{
  "d_model": 320,
  "n_kv_head": 4,
  "d_mlp": 1280,
  "vocab_size": 2048,
  "attn_scale": 0.125,
  "tie_embeddings": false,
  "init": "uniform",
  "init_std_qkv": 0.0269,
  "init_std_up": 0.0269,
  "optimizer": "adamw",
  "lr_head": 0.0255,
  "grad_clip": 2.0,
  "decay_fraction": 1.0,
  "decay_shape": "linear",
  "doc_mask": true
}
MLP neurons of a small language model. Each row is named by its layer, matrix (up: input weights; down: output weights) and neuron, and shows model dimensions 64-191. Each number is 128 + 32 x the weight over its row's rms, rounded and kept within 0 to 255. Numbers have three digits each.
After each neuron's rows, "raises" lists the tokens whose logits its output raises most directly, leaving later layers aside.

L10.up1110:143149102123149151131141078197124190175094146128106167163116128082119158141182175114155091157110165058035131131095130100128140134075158130119133114109046111112104140140164128157159141093117131137105105104174166169118152120131172152192159137088156152097150088125162085180115115166123133150093153129140118174151128113116118139087124136122083097143180091050039115147109126153125150149121
L10.down1110:173077136221142115125125121135125082184126167145119139153124135183200120105111115121131122116099108122139124154130184161131180177109086101111074137094095087162080085167188110091180165138143214143149131108110115116112216121131159116135179101154186066152175153128167114156143132087173161109138132129167080104118104048122159143184158062128134078165126132137155089139122104155105135186139
raises: "ig", "ient", "b", "n", "e"

L10.up446:180197106101143167174099169103151150114115137132162091139111133125121128110131189169069128148115131099095059135155170082139161161110176101106099092193122177133099128146128109092132151132081058063111125098110105114155156155117119120123099157131110095091121067126075165155172209154110150106158151129104169105154106135116158071170135144149075144201153120161123132206116156154137131063178
L10.down446:119143143099140224160136186098172175103099141095132043143112184107119124195175106097166133108121110149113109151142068126189132089144151105099120130142200151112133061143138144109164175173093090082102119118142100169152127179140154164151085141105151114142157113082063100134104152109072141081145183131106099110091173121114094130126156118098134148158121115159116127146161127150100118131119
raises: "ct", "ctor", "cted", "ction", "ag"

L10.up211:126126174112148125133211135128061119123134145139094131225147120135113128109136118063114109171160184069150129111110127132118109167141109114156100098092057171149138147088108058112171106084119105108137126146089141145127122112161133124146112101078119169104163094100152182141130127107148101149097144202139149128135046110143125137205080099147117138111091145192117118197116123107145129104129
L10.down211:124132138176109098131133134149085139156163112134176130144143125166147106150117131152135140114098109133168104131137150146125115189170083131175103134053123115132100133138105123170149116096166106179173123172196154085112172136085152096067100152109112194129117156097107153181129127055105157121082107128121127124182103105129054127127105189113147082090084170172154146144129117086107134133112
raises: "y,", "y", "y.", "ia", "ia,"

L14.up662:137094106134204129077143073105099144134110178116147082109112164119088132117174165159111107178105144101126133136119129173095175054100151185098131158141187086074145180105109155100199185105135121056140121107122168126118109127105138103154123144142133091126132127141130149094097122139111132101107144147210112171116177206180102094152109118099133143089181072091138139143156119142107146082112
L14.down662:102159108125170142114100117142113137109111157211127115170148117103198061145084041118107120102108136126127120123042143088112122142100171143132125092099083108116133113112124094156149126113177201141140084097134151189140184184107141143110191156105163100120133129131163074128152111157138096122175155146168149112138133024151144127159124148097155145083086162093053086121129118116137132141115
raises: "iginal", "gan", "ig", "ient", "ful"

L14.up940:155156073090134139125186095103088106144125183103155117122146155098169117113119137109141150089075153136080101103099157081143185095110107104108064109199139126188123129141135065142124139105134125125028139157141140137086111197133102109141148183071153116142169099094132208129147163087142173119168086166158110094119067110106142114165073142128081144128140152127142167044135136133159143172118
L14.down940:145141077203104162162179122104105151111072151138126080080114102136166182154142152092100182087145083139102144163143169137126100102174140073076111109133098075131144140138150121129075058100130164161107128079098106144123102134152063164112114091178136123109107117151153143159184093091154150099168157124130121152116193109143132118145108118148134056225159102069168153120189146098133070081076
raises: "al", "ality", "ally", "ist", "ale"

L9.up990:161125121090167137152131103123118111139125140108108156084068104186169152105165111174126162121128187064114179178140109110080083113040135111162121107088126118125130133085171180137128077087127173078141095178110106132170125168149142104124089147167170139086145126154092121090104122120147119161157145117115167157149171128125178137114077126131128133155096094157103118100148133143120133145152
L9.down990:122136113129161147155100198135166133147106109163144077118156167093106121167114195044193165117105118118122092176106135123138141145116105141141136142116104066210106107145142146153116114127120126140138167156136114127159058149075113121111086122122160160112075151139092126061135146198120072105080161100129119133175132125078141151147082169118123150144131150061147141132123116168184192094118
raises: "ities", "ity", "ions", "ists", "ism"

L11.up1022:152114084064135104121130119123163166101165162113134174063163122111136162130118171142115099099101122062062068177084118086141117093075106116079153129143126169134160145086102073140106159129053190156133107133199154131125169170113184094118102153173105074123150139159169115091115140160154109118106161116131149162108110142182070168116133131072111190111135147138119153145110123136094105107145
L11.down1022:134143129099151113130080139100139121081168124083170184169138131110097056142166160130118160118122155117116125141179160113128118117086102135130122128069116082156156099117115182157107133098093095163131175148148064145173150146113147132111141161151145115130102159127137197137125111159150122103094127133160108169147176085112101122071114100093152100124143111178128085137130145073192128126121
raises: "ities", "ely", "ity", "it", "its"

L11.up307:132169170104136119070133127138144129101163143140141086159186095110154121117111103108090148157122096143132190127150110157098168104101134168138121063140140174130156101193126084130130130127087105100110151134061160115115138130235134106164104139038154145143152103104182124080139169117084101163100162130101081115146136128130141124189091088143130157156175175097048159142150204131145127097149
L11.down307:148131167156135141126100074088170051101159118092118120092123175159136075128135086139181186152058133061137063182152125174115196113149154122168106142114127155189152114134172122112134134081090110127151094156055161106152124153134153133097096106086106125141160099151172099147114097092065172163100120149122121166158086100157133149136154133056160104121102147106190114170151108117123154180093
raises: "y", "ets", "et", "y.", "y,"

L10.up1221:137129112122095124151157170154129146055138151107094132133147162103154166162136093161113174161153153080100092093067133202115112154084101162129135127127125163145161171112147164123119133103114091055121150117100162171142185163127108160099136142082089085116158087088143150126102238105101152146083113129142185125108074131168146114170146061157096154132139089116110097182130125145183089100081
L10.down1221:117124165120133170088154184175182184082190125144157052177122088117071181142153089096158144173156133096108148100156128156157164157164143121143162113069090134153103092185066139130085150144125100065165156114122111065165108189162169137096174206109077108107160133073138115152123124154097167084105119175093130115163130147130152145120157148146128142149187087111073109168170108144083112159175
raises: "ctor", "cted", "ction", "ct", "ated"

L11.up160:161137086106128115198179122160141145118066168200105120159152134107116159075164119144072091183109180135141206192164146121127183143154091120121051155113075109171144145120119101166132176123079159179124179109142116091150167129176136086163085082137120129130157106112149143113149136189147119146154138121197161147110065180134156112159091064076116117132101111127163149130127185147124118134163
L11.down160:111147159096140101096151110134154158107089155186122058095128172120154145097110132115136105121087117122168150147107171129167105141096123092175093067115163159121145128124077146149148147149157114145157112131153117113156116155134069136148161118097178172109148145052178127145181157175098176115124176204172116128067101167120168137106133132133102114140113082095192056091127166100200121091133
raises: "ey", "al", "als", "ally", "ael"